{
  "norm_eps": 1e-05,
  "positions": "learned",
  "optimizer": "adamw",
  "weight_decay": 0.054,
  "final_lr_fraction": 0.0,
  "max_seq_len": 1024,
  "doc_mask": true,
  "dataset": "wikipedia_en"
}
MLP neurons of a small language model. Each row is named by its layer, matrix (down: output weights) and neuron, and shows model dimensions 0-127. Each number is 50 + 10 x the weight over its row's rms, rounded and kept within 0 to 99.
A block is one neuron, or neurons of one layer that tend to fire together. After each block is what it responds to, as a language model described it from the Wikipedia text at the highest values.

L4.down26:57 50 39 51 51 49 29 66 53 42 52 72 54 59 55 71 55 43 42 74 53 44 42 49 64 60 50 55 57 50 48 58 56 37 53 77 52 56 43 47 41 63 47 47 44 53 63 59 42 53 55 28 57 57 39 37 47 46 51 45 47 49 51 53 61 36 48 54 66 66 57 60 42 45 37 49 52 50 26 52 53 50 46 39 43 59 54 64 47 53 51 42 48 53 50 45 57 53 46 48 50 37 52 47 45 42 42 48 64 51 40 64 34 51 38 24 25 38 46 32 57 33 71 40 36 39 56 61
L4.down508:51 32 32 32 60 50 41 34 51 42 34 68 36 67 62 57 67 65 49 47 46 58 42 47 65 62 60 34 57 57 49 62 38 57 61 54 57 53 57 62 53 59 51 44 35 56 67 43 40 70 68 37 45 46 43 60 48 56 54 47 43 56 40 41 65 42 49 47 49 52 49 53 31 39 54 51 54 35 60 56 61 46 49 49 56 61 54 40 52 62 40 35 60 64 61 50 42 74 53 62 50 70 51 49 17 47 36 50 66 43 38 54 22 50 53 32 50 40 44 40 36 48 58 63 54 46 54 42
L4.down823:51 53 64 55 56 34 57 55 52 58 44 58 44 56 53 48 55 66 32 50 66 47 59 62 58 63 57 40 40 34 41 43 39 28 55 74 57 48 39 43 47 30 52 54 40 54 50 32 48 44 64 27 66 62 48 41 31 33 50 43 55 36 57 48 55 33 60 53 44 42 38 68 32 48 63 52 59 50 47 54 54 46 60 35 58 48 59 65 59 64 50 54 63 67 48 27 53 37 33 56 62 49 49 64 43 51 45 58 66 44 39 60 51 51 60 45 56 46 43 37 46 35 42 55 35 43 52 68
L4.down882:70 72 50 37 60 34 60 55 53 43 54 53 38 35 61 58 57 59 36 46 55 40 56 48 64 52 64 47 54 53 44 36 55 60 44 48 65 50 48 43 54 38 39 41 47 58 56 48 45 50 59 54 56 55 43 43 45 47 48 45 39 60 57 56 62 45 47 70 36 51 47 48 56 47 42 43 54 37 40 58 49 57 63 55 45 49 43 46 48 42 61 57 66 56 44 49 60 34 22 50 54 54 43 49 64 35 61 53 41 36 72 45 49 46 49 46 66 52 54 33 45 52 37 52 51 50 47 38
L4.down917:31 49 50 46 65 53 52 54 51 46 45 60 46 54 56 57 52 57 22 52 59 78 55 55 52 58 64 41 55 50 44 53 49 32 51 61 65 40 42 44 50 49 61 36 41 64 76 54 37 41 58 30 64 69 41 46 43 47 54 51 46 45 63 54 51 19 53 74 40 51 39 44 36 49 46 51 72 45 46 57 36 49 60 41 44 41 43 65 52 60 38 52 75 59 45 41 57 71 40 49 44 54 44 62 32 42 45 47 53 49 36 53 61 60 57 22 55 43 43 48 44 46 47 57 53 55 47 61
L4.down925:50 60 53 46 50 64 59 54 46 46 33 58 43 54 58 39 55 50 62 38 56 29 46 35 65 34 75 45 52 46 28 55 63 48 46 66 51 66 40 58 44 45 60 43 37 57 54 50 47 50 58 50 45 61 52 47 38 52 77 29 43 49 50 46 52 49 65 55 43 54 48 44 40 33 41 68 57 49 60 53 31 39 43 36 46 48 55 22 46 53 59 36 77 64 55 52 61 50 47 47 49 43 43 60 43 46 55 43 61 43 43 61 60 64 46 51 50 49 47 53 72 50 74 57 35 70 40 77
L4.down943:43 58 44 42 40 39 52 47 39 49 50 37 34 45 60 56 57 64 35 59 56 64 44 44 61 75 39 32 39 56 55 42 49 47 58 62 49 48 56 38 47 39 49 44 37 54 74 38 41 59 54 40 53 49 57 36 39 38 64 46 64 42 46 61 55 25 41 50 38 43 43 71 25 58 41 49 62 59 58 53 26 46 57 57 58 57 53 54 53 62 54 59 69 55 56 42 64 55 46 56 54 57 61 68 38 33 42 61 53 51 40 52 41 46 48 45 46 46 37 50 49 41 41 61 36 46 55 38
L4.down954:51 42 31 38 61 46 41 56 38 60 55 38 59 49 58 51 63 33 45 62 46 59 56 44 71 59 50 45 40 44 48 67 52 41 47 63 48 68 38 53 49 40 45 57 33 58 61 50 37 54 53 38 56 45 45 43 44 49 39 60 68 41 47 64 70 49 37 48 29 52 43 58 51 41 36 37 61 56 62 49 49 55 50 72 62 66 47 63 34 63 52 41 54 53 51 54 62 43 40 61 58 50 55 64 37 39 47 49 55 41 40 55 25 54 47 39 61 48 44 52 50 31 70 71 50 45 61 36
The word to (infinitive or preposition) and modal verbs like would, can, should, usually before a verb, e.g. sought to improve, would be retired.

L3.down197:61 63 66 42 47 48 80 52 33 44 45 52 36 61 46 42 54 62 29 51 59 52 71 62 64 59 45 45 29 53 41 46 46 39 44 62 48 53 53 23 50 33 46 50 50 49 58 61 26 44 71 38 63 80 42 44 47 63 67 34 47 48 58 50 66 47 55 48 37 49 45 46 35 41 55 62 66 47 42 52 45 45 41 36 50 44 73 55 46 61 32 38 70 64 48 35 59 39 35 56 55 40 40 62 57 53 49 54 52 39 33 62 52 66 57 39 32 47 36 56 45 27 42 56 41 53 48 60
Fires on modal auxiliaries (would, can, should, must, could) and the word to, usually before a verb such as be or make, plus To in words like Together, Top.

L7.down245:54 43 65 56 52 53 40 36 59 58 47 45 53 46 47 49 56 42 47 55 50 45 50 47 64 59 53 46 63 46 57 56 47 61 48 51 53 42 50 55 55 28 51 47 42 53 51 50 39 63 51 50 57 38 44 48 46 48 57 53 52 51 62 59 36 48 45 44 53 38 46 45 45 44 44 50 58 50 50 45 51 56 46 36 43 44 50 38 64 47 54 53 49 45 63 39 49 49 53 45 47 46 72 51 38 43 48 42 49 46 43 58 43 54 53 16 49 50 47 34 42 99 54 60 57 99 49 64
L7.down246:46 42 65 60 55 54 41 36 56 60 48 44 53 52 47 49 63 44 44 53 46 52 55 52 65 54 48 51 62 44 54 55 53 53 46 49 53 44 45 55 47 31 46 46 44 52 52 42 41 59 54 56 55 47 47 47 48 46 58 50 50 54 49 57 42 39 44 54 53 43 46 45 44 47 38 52 56 49 45 42 50 51 51 32 54 53 52 46 66 45 53 56 48 46 56 40 52 48 56 46 49 50 64 41 37 45 48 43 53 47 41 48 40 50 56 31 50 45 46 43 41 99 54 64 48 99 53 59
L7.down521:59 44 54 50 54 55 52 40 58 50 54 40 62 54 54 52 58 50 41 41 52 52 53 54 51 60 39 48 53 47 56 47 53 51 49 55 53 51 54 50 36 43 44 57 45 58 54 53 58 44 53 64 51 50 47 44 47 49 60 54 54 46 44 38 52 48 51 61 46 44 65 49 55 41 35 45 58 39 44 43 41 51 47 46 47 47 51 51 52 52 58 50 46 45 54 53 56 51 46 42 58 53 57 38 47 40 47 48 48 55 55 52 56 58 52 49 44 46 47 36 42 99 50 55 53 99 43 50
L7.down527:49 49 43 42 54 46 52 37 45 51 51 47 49 44 52 37 68 60 55 38 52 51 55 53 56 56 37 66 60 39 61 53 46 56 54 50 58 32 62 53 60 38 42 61 44 65 49 50 22 46 59 55 50 42 41 53 70 48 43 36 45 67 45 48 51 33 47 46 68 50 66 35 45 48 58 69 51 46 40 51 49 30 49 57 41 56 52 45 47 39 31 42 33 52 47 47 38 65 39 44 47 50 48 50 54 37 50 64 51 56 46 43 60 55 38 37 39 43 53 44 50 48 58 48 55 48 23 65
L7.down673:55 40 60 47 52 56 58 41 54 61 42 57 52 49 66 42 59 52 57 48 59 54 62 55 56 66 48 49 70 50 50 46 40 61 48 42 54 45 52 51 55 42 43 59 43 51 45 40 47 60 49 51 49 49 36 42 56 42 56 48 53 56 45 40 44 43 47 47 53 43 53 51 47 42 40 57 65 50 45 52 49 49 54 40 42 47 63 42 75 41 47 51 43 45 53 54 52 52 51 51 48 46 57 41 39 42 51 39 50 45 51 55 47 54 49 43 43 47 54 39 42 99 51 61 50 99 34 42
L7.down714:57 44 45 68 35 66 43 53 59 59 46 37 43 58 50 56 54 30 60 50 47 46 69 46 51 66 62 51 53 46 62 36 56 67 61 41 22 62 49 53 49 55 52 57 64 47 55 53 46 50 40 41 34 43 59 43 55 55 60 43 46 51 52 43 60 40 36 51 54 70 57 50 42 37 46 54 60 56 64 37 50 34 52 41 66 51 55 45 70 48 45 69 49 58 35 50 54 49 39 51 34 58 70 52 49 63 35 48 43 31 51 55 45 49 49 47 39 45 37 51 49 74 52 51 46 86 36 45
L7.down722:57 42 57 52 53 56 47 51 49 55 50 58 56 50 43 55 39 46 59 52 59 46 52 56 58 52 50 49 61 43 57 55 51 62 40 49 52 53 34 50 57 37 54 38 52 37 51 50 42 67 49 64 58 40 41 35 38 48 53 43 33 54 54 49 54 36 55 42 50 29 43 48 53 46 48 53 61 48 43 41 48 54 50 49 43 39 54 61 54 51 53 52 44 56 53 42 45 56 55 57 53 47 78 50 37 40 46 40 59 54 50 56 45 54 58 27 49 38 49 34 40 99 61 64 56 99 47 49
L7.down919:69 37 51 65 59 62 35 44 52 58 51 30 64 54 52 59 51 45 49 50 42 54 48 51 63 61 34 50 26 51 43 45 57 65 56 34 39 46 40 59 60 45 47 58 46 41 55 51 44 58 62 53 45 44 57 43 52 49 57 51 40 53 58 41 37 38 42 60 50 54 48 46 53 46 36 48 70 45 57 25 48 52 61 53 63 44 52 47 57 51 52 63 45 39 44 58 64 41 40 43 59 61 69 56 30 44 52 48 47 66 54 56 53 39 41 50 52 40 54 38 44 76 45 54 46 99 51 52
Double line breaks after a sentence-ending period in Wikipedia prose, before a new paragraph (The, In) or a ==section== heading.

L3.down742:68 44 61 46 59 55 51 39 43 60 64 59 59 53 66 47 63 46 44 50 42 62 62 42 45 70 50 52 49 50 56 42 51 52 56 63 61 55 42 38 50 46 63 56 53 66 56 69 65 72 48 66 55 42 59 46 44 49 42 45 50 45 29 32 50 47 32 44 38 38 59 40 53 36 21 39 69 35 36 44 49 48 56 47 51 44 62 50 39 52 49 54 41 43 47 65 51 47 41 42 71 60 51 42 57 35 61 53 45 40 41 48 60 60 46 46 47 45 65 47 42 55 66 67 43 57 55 42
Paragraph-break newlines after a sentence's final period, and the = signs that open or close a section heading, such as ==Death== or === Background ===.

L4.down35:37 46 48 50 53 34 52 43 24 64 51 44 50 30 50 42 57 52 46 56 47 45 48 37 57 31 52 62 52 54 37 49 59 49 45 47 51 22 51 60 52 55 59 52 42 35 37 42 34 56 67 50 54 41 67 63 36 43 35 48 52 58 52 51 65 67 50 29 39 61 48 52 50 57 58 62 49 51 51 49 56 44 47 52 58 57 42 62 53 30 40 42 50 56 64 54 47 37 42 45 45 50 68 28 50 32 76 50 53 45 50 48 64 53 54 30 61 53 44 29 70 63 43 46 50 62 43 66
L4.down170:65 60 41 46 51 28 63 46 51 58 50 41 43 51 48 43 37 56 41 59 41 51 58 57 44 65 61 63 50 49 45 51 42 50 41 73 51 44 51 45 42 51 52 65 57 73 49 45 61 60 41 54 56 50 44 31 51 45 26 56 55 37 53 53 49 47 45 48 46 55 58 63 72 36 59 46 51 43 45 48 45 45 53 39 52 46 57 53 45 52 45 42 43 39 44 60 42 35 36 54 58 53 41 37 55 52 69 56 43 49 46 51 53 58 55 41 67 43 56 42 41 52 48 46 34 83 57 60
L4.down180:36 65 63 53 62 50 35 54 49 50 47 50 52 50 69 48 44 47 57 82 49 36 45 45 61 65 61 38 66 61 48 50 62 48 58 59 45 45 55 24 47 60 60 53 55 45 54 41 51 43 35 77 54 31 41 46 59 58 55 26 41 45 47 59 45 62 43 65 45 58 52 43 53 48 47 42 53 58 35 40 34 50 43 56 41 53 44 44 46 63 52 52 27 45 38 45 49 52 32 56 42 45 54 67 62 38 41 48 39 50 59 45 69 60 54 37 54 46 46 53 57 61 55 46 53 60 54 73
L4.down277:56 53 51 61 55 49 43 35 45 61 59 58 54 53 48 65 43 28 40 45 53 63 55 44 51 56 52 57 53 47 49 39 51 42 64 60 47 52 34 21 38 49 59 43 48 56 55 71 62 64 36 63 52 54 47 39 46 61 41 34 48 50 35 46 48 46 50 51 55 64 66 50 60 24 48 46 67 43 20 42 40 56 54 49 54 55 45 62 41 56 42 44 54 46 44 69 49 27 55 47 64 55 64 46 65 36 37 43 54 41 45 60 45 44 49 38 36 32 57 32 48 70 51 62 50 93 44 61
L4.down504:46 61 71 62 59 57 55 55 39 57 54 59 48 52 44 55 68 50 38 75 36 51 57 37 51 37 52 52 50 53 44 54 53 33 44 45 43 45 57 59 49 51 62 53 58 61 39 40 50 63 58 59 53 48 47 50 54 60 40 39 61 37 43 44 65 69 49 51 42 61 51 63 43 58 52 46 51 50 25 46 48 39 59 53 56 53 47 65 43 43 51 65 54 40 49 33 53 36 50 35 52 53 60 50 68 32 46 37 43 49 55 41 56 34 66 49 49 55 45 37 56 60 48 28 49 59 47 59
L4.down772:48 56 45 44 49 46 58 68 49 47 50 57 54 41 68 48 53 56 58 44 44 66 62 54 49 46 58 64 58 35 62 48 61 52 46 65 55 48 57 44 43 47 51 59 52 49 68 46 50 28 39 72 64 34 46 57 46 48 39 47 56 54 38 35 69 47 41 41 41 54 63 53 53 33 30 57 44 32 60 46 50 43 47 55 58 57 44 40 53 54 57 37 50 54 72 51 61 53 55 35 43 48 65 39 64 42 53 44 39 59 51 52 58 61 50 50 62 43 43 35 64 74 48 46 48 80 68 61
L4.down871:45 57 53 67 55 53 61 60 32 57 42 60 46 51 57 67 57 25 58 52 45 42 53 57 49 59 46 56 51 50 47 43 62 46 56 40 51 49 50 42 51 53 62 40 44 40 41 46 67 50 22 78 42 39 46 52 37 54 54 37 50 44 44 51 64 51 32 55 43 49 53 31 55 25 47 48 56 52 40 55 55 42 47 54 62 55 45 50 32 39 37 59 48 50 38 42 54 46 53 44 42 61 44 65 69 35 38 43 43 53 54 51 59 51 49 43 46 56 51 43 45 50 48 54 51 74 57 68
L4.down915:41 43 49 65 52 45 73 50 44 41 57 40 53 52 50 57 47 14 53 52 49 58 70 51 49 41 55 51 52 52 47 55 52 41 53 57 44 43 40 52 52 46 39 46 42 50 40 55 52 66 26 64 42 44 46 62 52 38 47 38 37 52 55 42 58 47 40 46 54 41 49 40 48 41 52 55 52 44 32 50 67 44 64 51 60 46 53 49 55 46 44 51 34 63 51 62 39 42 41 37 47 29 59 55 61 49 36 41 56 48 30 37 52 63 37 43 43 52 53 44 33 83 49 59 49 75 60 76
Double line breaks ending a prose paragraph after a final period or quote, before a new paragraph or ==Section== heading in Wikipedia articles.

L7.down116:42 62 65 59 57 56 54 49 43 43 47 61 67 61 56 67 61 58 51 58 46 55 53 56 45 45 39 51 45 43 50 56 40 58 35 40 48 62 63 33 41 57 57 48 43 57 36 53 44 51 61 45 64 54 64 42 47 57 52 53 54 59 47 44 50 65 59 60 49 44 68 41 53 51 36 52 59 37 41 35 56 63 36 31 73 46 30 34 41 49 48 44 53 43 55 46 45 55 44 38 38 47 44 34 62 46 62 48 38 58 44 41 42 42 39 61 54 58 47 35 52 48 46 33 49 18 52 53
L7.down243:63 68 44 49 58 44 39 54 58 55 40 53 56 52 47 65 41 57 56 50 51 45 57 42 57 52 41 46 50 37 36 30 77 41 57 41 30 68 53 52 53 42 42 51 40 59 51 43 53 48 67 51 51 49 67 48 44 59 42 55 38 65 51 31 52 41 39 62 60 55 70 39 42 71 65 46 49 45 43 41 57 49 51 49 73 69 42 47 60 49 56 56 48 50 29 32 41 65 34 58 54 51 56 61 52 59 43 42 41 37 50 45 42 39 46 43 36 40 51 50 63 66 48 57 48 72 43 43
L7.down311:67 52 38 66 56 49 50 60 50 43 50 43 49 46 45 71 41 58 60 57 58 69 48 55 60 49 59 46 40 40 37 67 56 52 51 34 41 59 61 50 53 54 68 49 54 61 27 47 63 43 54 50 38 50 65 53 37 60 40 62 39 65 51 40 57 46 55 62 59 50 59 49 49 57 34 30 64 48 46 41 52 59 44 49 76 58 45 52 56 36 40 60 50 45 44 42 38 62 38 54 41 59 60 60 51 50 40 37 30 37 50 37 36 34 46 67 48 52 55 46 51 51 47 42 53 47 48 58
L7.down352:67 52 53 66 45 44 46 55 40 42 59 56 44 51 52 43 53 64 60 50 65 64 60 59 51 53 54 41 46 54 72 44 70 49 46 39 59 44 62 56 45 58 45 46 59 44 60 48 56 71 48 62 39 30 34 66 47 51 48 35 55 54 50 45 46 39 53 42 60 46 50 39 65 42 43 50 47 49 50 42 48 41 41 44 45 65 58 68 46 53 51 56 71 57 58 56 57 28 60 55 45 41 53 64 60 43 74 45 34 54 62 58 48 56 38 35 38 46 52 68 51 56 59 43 48 35 52 51
L7.down588:66 45 42 60 54 65 43 54 51 62 35 44 61 64 54 47 48 54 56 41 56 51 53 60 63 49 53 33 57 52 53 46 40 43 55 52 47 60 53 53 44 53 55 30 51 54 51 54 60 36 41 57 35 64 48 47 54 49 46 42 62 71 53 34 47 60 56 37 62 46 70 40 71 38 41 28 54 49 46 54 45 49 34 49 65 64 43 49 33 52 54 39 40 57 48 28 49 40 54 60 46 40 63 46 50 60 51 44 50 59 53 41 36 60 51 61 36 56 51 48 18 36 37 52 61 45 40 34
L7.down697:47 55 44 40 42 53 58 36 44 57 58 66 47 50 50 49 48 51 40 45 59 28 66 56 49 52 57 45 47 52 71 43 51 35 57 32 54 64 48 59 46 65 61 46 52 50 40 34 57 59 45 70 42 54 57 52 40 46 47 49 43 49 45 50 39 68 49 41 64 49 39 29 62 45 26 29 52 35 54 55 40 53 65 52 59 53 49 54 31 44 38 46 40 63 42 36 31 50 41 59 44 54 36 45 46 51 37 34 48 54 62 38 61 55 69 68 49 51 59 58 50 35 44 59 50 42 50 58
L7.down769:43 35 39 69 51 54 58 48 50 55 42 42 44 52 56 60 39 65 27 25 76 48 38 55 60 60 55 46 53 52 60 50 52 48 54 58 44 53 54 41 47 61 73 62 55 47 46 60 61 41 59 59 46 42 56 61 34 50 50 45 48 73 42 30 56 60 36 51 43 57 34 54 46 42 55 51 54 47 62 49 49 37 46 43 56 63 54 42 70 39 65 60 39 49 40 59 62 56 30 59 28 49 49 50 47 61 44 68 43 51 36 42 47 30 60 56 43 48 48 46 57 45 38 57 42 28 57 57
L7.down936:38 63 50 67 60 37 26 41 43 49 50 54 43 44 47 45 39 45 35 53 49 74 39 51 51 48 47 49 35 38 37 64 64 50 39 49 51 48 45 44 53 29 47 56 57 52 59 39 58 37 47 59 47 69 64 53 42 58 54 67 53 48 43 41 57 55 52 57 52 47 54 34 53 62 51 50 59 52 40 29 46 57 37 53 49 62 45 71 37 59 32 61 38 52 54 58 51 56 54 48 61 38 43 49 55 41 40 39 59 49 51 30 45 56 66 44 61 53 56 57 64 45 45 52 43 20 62 48
Pipe separators between column names in the header row of wiki tables, e.g. after Chart, Title, Team, Role (rarely semicolons).

L4.down3:38 63 49 49 62 45 52 51 59 57 33 57 42 46 47 38 46 45 42 55 49 57 69 46 53 55 56 45 47 54 64 47 76 49 63 44 55 43 47 60 35 62 50 53 55 56 47 44 60 42 41 32 46 60 48 52 63 26 46 38 39 60 44 54 48 35 56 54 69 49 64 57 40 49 42 42 50 45 59 56 43 56 57 41 59 55 57 38 54 59 56 55 68 52 41 50 37 51 49 52 43 59 45 33 63 37 57 56 50 45 45 54 26 63 60 57 48 40 48 43 46 25 51 46 45 68 77 34
L4.down40:56 44 50 70 77 67 54 43 52 49 51 57 25 59 47 47 61 58 51 42 56 56 43 68 47 58 39 43 46 48 56 55 51 50 52 42 61 40 47 48 51 70 48 39 44 64 52 52 38 58 57 47 49 47 50 48 56 37 28 46 46 64 56 56 44 45 46 51 56 50 53 57 53 54 55 32 51 51 43 39 69 35 49 60 41 64 48 45 46 52 42 51 55 55 41 45 28 62 45 54 38 44 64 48 50 43 52 62 64 45 30 58 54 58 22 56 34 49 47 26 59 33 35 56 50 28 51 36
L4.down130:66 51 48 64 37 43 54 53 60 50 49 50 62 51 41 49 55 30 44 45 56 47 38 35 53 54 63 67 45 65 61 36 51 56 54 62 52 39 40 49 76 49 49 54 54 58 45 46 53 58 38 49 54 56 50 59 44 65 34 52 57 59 31 52 47 57 47 53 40 42 25 29 44 44 61 52 48 54 54 52 55 56 69 37 54 53 63 51 65 41 48 59 49 70 55 49 63 57 60 62 64 53 41 58 46 32 38 55 52 41 43 44 37 49 48 43 45 56 46 57 50 59 60 49 56 69 46 61
L4.down351:49 47 55 63 66 61 37 47 64 43 50 57 43 57 68 38 59 40 57 58 43 45 47 61 52 54 59 47 47 51 37 63 50 40 64 42 45 68 31 31 42 53 57 47 57 59 42 30 51 49 52 50 59 70 59 48 65 17 50 49 52 64 52 50 51 48 44 69 62 43 57 43 71 49 29 39 66 33 61 56 37 54 49 48 50 42 52 32 28 43 49 42 54 32 36 53 52 52 53 48 43 52 46 48 39 47 54 44 55 54 51 65 47 46 43 43 64 56 55 56 47 38 70 34 52 49 54 46
L4.down535:56 49 41 66 86 66 47 47 56 50 48 40 16 54 55 50 62 64 55 43 61 56 37 66 42 59 44 43 41 49 60 49 55 45 50 45 56 30 44 54 51 69 59 42 45 53 49 41 35 51 61 49 46 41 48 60 48 43 33 47 33 65 63 56 44 43 55 51 71 35 49 64 51 54 60 34 52 53 48 49 46 39 59 54 54 68 45 37 58 52 42 44 58 48 50 40 41 43 43 44 39 52 62 48 43 43 55 50 63 36 43 46 49 45 16 68 38 38 28 39 53 30 42 61 57 40 48 41
L4.down752:53 46 43 61 69 61 49 51 47 45 42 43 15 52 54 55 58 63 54 38 60 53 34 74 42 44 51 46 56 52 55 56 57 42 47 50 65 30 45 57 47 65 54 47 57 53 55 38 33 46 52 59 55 51 38 51 52 49 33 37 48 71 69 60 59 49 50 55 61 39 50 59 52 53 60 33 54 49 49 45 61 35 57 56 48 64 40 45 55 49 45 48 69 50 46 37 45 48 50 36 28 49 68 46 44 35 56 51 62 45 40 55 48 47 19 50 28 45 37 38 55 27 44 60 56 40 51 42
L4.down812:60 63 46 67 70 50 42 51 55 46 56 31 22 50 63 64 52 62 42 60 62 52 41 55 53 53 53 42 31 45 52 48 51 46 57 52 57 33 55 67 42 60 61 44 47 70 53 30 51 51 44 52 49 55 49 41 52 39 35 47 45 54 42 56 52 51 57 56 66 42 60 52 57 51 34 35 41 55 35 34 53 45 70 48 52 57 48 39 49 47 43 43 66 42 47 54 50 55 59 40 39 39 57 47 41 25 43 53 42 55 35 41 27 48 27 55 46 32 35 33 62 32 42 43 44 38 50 56
L4.down931:32 38 51 35 67 43 53 46 61 40 36 54 39 50 54 39 49 59 56 44 40 57 43 56 54 42 62 30 54 52 52 39 47 53 52 45 57 48 54 34 42 49 52 48 52 52 64 38 61 57 36 62 51 47 55 49 49 51 41 47 45 52 56 68 62 47 52 62 39 55 60 40 51 45 51 37 63 35 52 45 59 69 35 41 51 29 52 51 53 53 63 58 60 55 46 43 55 54 57 38 55 55 63 44 42 44 63 32 31 65 44 34 27 44 54 39 69 48 71 39 44 45 60 50 47 66 46 32
The closing pipe after the last cell of a markdown table row, especially in header rows and numeric stat rows, e.g. Goals |, Ref |, 2 |.

L7.down179:76 40 60 55 47 48 52 43 50 61 40 53 43 38 45 66 45 49 50 48 50 50 54 34 45 35 49 34 28 45 53 58 63 57 42 49 69 48 51 41 50 42 67 18 47 47 32 58 39 43 52 58 51 39 32 58 53 56 44 62 62 43 57 39 36 49 66 49 46 54 44 68 47 64 57 51 66 36 54 33 54 42 53 40 44 39 35 28 31 60 45 40 66 56 44 69 48 43 37 29 67 50 32 48 48 42 44 53 58 41 48 43 53 48 42 33 55 41 54 42 55 49 64 37 30 42 51 67
L7.down180:58 65 43 55 67 57 48 71 43 55 42 49 49 57 49 44 40 43 53 51 63 78 59 59 59 46 52 37 38 38 66 55 42 38 37 77 59 39 44 55 43 48 48 27 52 48 50 53 31 41 41 51 53 56 54 52 46 58 53 34 36 41 48 55 56 41 67 53 46 37 50 73 42 46 45 51 43 56 46 53 42 61 50 56 55 30 41 53 66 45 40 31 44 45 51 48 70 51 29 56 58 42 54 46 50 54 51 61 67 52 43 49 46 45 54 46 51 48 56 35 48 35 54 54 38 39 47 51
L7.down327:63 58 53 52 64 44 60 52 51 56 48 39 49 37 57 59 42 51 63 54 52 56 71 64 55 54 48 34 41 50 61 49 55 48 32 67 52 50 36 37 48 28 31 44 31 57 65 53 46 50 57 47 53 43 57 46 35 60 53 27 56 46 58 41 46 38 61 55 33 52 31 66 40 61 50 51 52 56 47 54 41 40 46 42 38 32 59 59 55 64 34 56 68 58 52 70 48 56 60 61 60 51 46 54 51 46 43 48 48 48 33 37 55 68 58 54 54 64 45 29 41 40 57 49 35 76 54 50
L7.down533:27 44 49 66 55 22 33 48 30 40 48 60 35 46 38 53 53 44 50 50 61 45 44 64 44 40 43 66 41 63 38 56 45 43 66 51 58 62 56 40 53 46 68 56 49 34 52 34 41 53 51 42 61 59 59 51 57 37 48 35 42 53 33 53 59 41 61 46 45 56 35 35 38 63 40 56 47 47 55 52 61 61 64 48 56 48 49 60 53 43 53 53 21 39 47 46 39 43 67 51 49 49 53 49 48 60 52 57 44 46 48 46 50 47 56 43 49 63 60 30 48 68 40 32 75 42 49 58
L7.down563:59 63 59 52 47 46 57 57 35 34 39 49 59 55 62 47 47 59 56 53 57 51 63 52 62 50 48 49 55 50 41 45 43 31 50 53 60 49 60 67 40 46 45 40 55 44 50 59 22 39 77 51 58 50 59 47 47 54 47 50 46 59 48 48 59 52 60 43 35 54 39 74 35 45 56 64 58 51 46 51 46 30 60 48 63 48 55 64 62 72 63 52 71 80 54 61 70 39 28 46 40 48 67 53 46 61 49 31 55 57 30 46 73 54 33 48 52 41 51 51 43 52 54 59 48 61 29 45
L7.down856:62 36 62 54 36 44 43 53 45 43 43 62 41 46 46 60 48 58 65 42 54 40 55 33 53 41 46 45 40 57 29 54 47 55 35 75 51 55 55 56 33 36 68 35 48 62 30 48 39 47 64 54 66 65 52 61 48 46 40 72 53 31 42 58 82 47 67 60 41 52 38 49 26 54 29 53 57 49 53 49 34 45 45 47 59 37 46 54 47 54 54 39 60 60 64 38 68 53 41 56 49 55 63 39 46 35 70 53 48 55 48 57 41 54 37 44 27 37 50 53 64 45 61 34 39 61 41 64
L7.down883:57 37 56 68 46 49 49 55 40 45 55 53 51 47 51 57 32 52 44 44 53 40 35 48 56 45 43 41 63 39 49 52 53 38 42 63 33 63 57 64 36 34 48 50 49 49 65 64 46 51 55 62 61 63 55 41 42 45 40 53 53 48 58 63 44 50 54 34 56 45 44 58 48 64 42 56 53 53 50 32 25 56 55 60 57 46 35 43 44 34 49 45 48 52 62 43 50 50 56 54 54 42 60 64 59 62 52 56 69 43 49 67 70 51 70 51 39 37 45 38 49 51 67 49 47 56 56 61
L7.down886:45 39 53 61 40 49 60 41 38 49 54 47 46 47 68 54 43 73 45 41 52 73 45 53 53 38 38 64 45 47 47 56 38 31 59 34 55 52 49 36 44 46 24 37 47 42 53 55 38 39 52 35 44 49 33 61 64 38 52 39 59 60 59 53 41 61 57 53 66 60 71 66 47 51 62 37 58 47 45 33 56 54 35 57 36 56 38 52 49 34 61 41 49 33 48 39 68 50 54 40 44 57 55 54 57 46 64 46 47 61 34 47 43 55 49 35 64 67 69 43 54 58 45 25 54 50 52 78
Fires on infinitival "to" and modal auxiliaries (can, would, could, may, will) that come just before a bare verb, as in "was able to", "could also".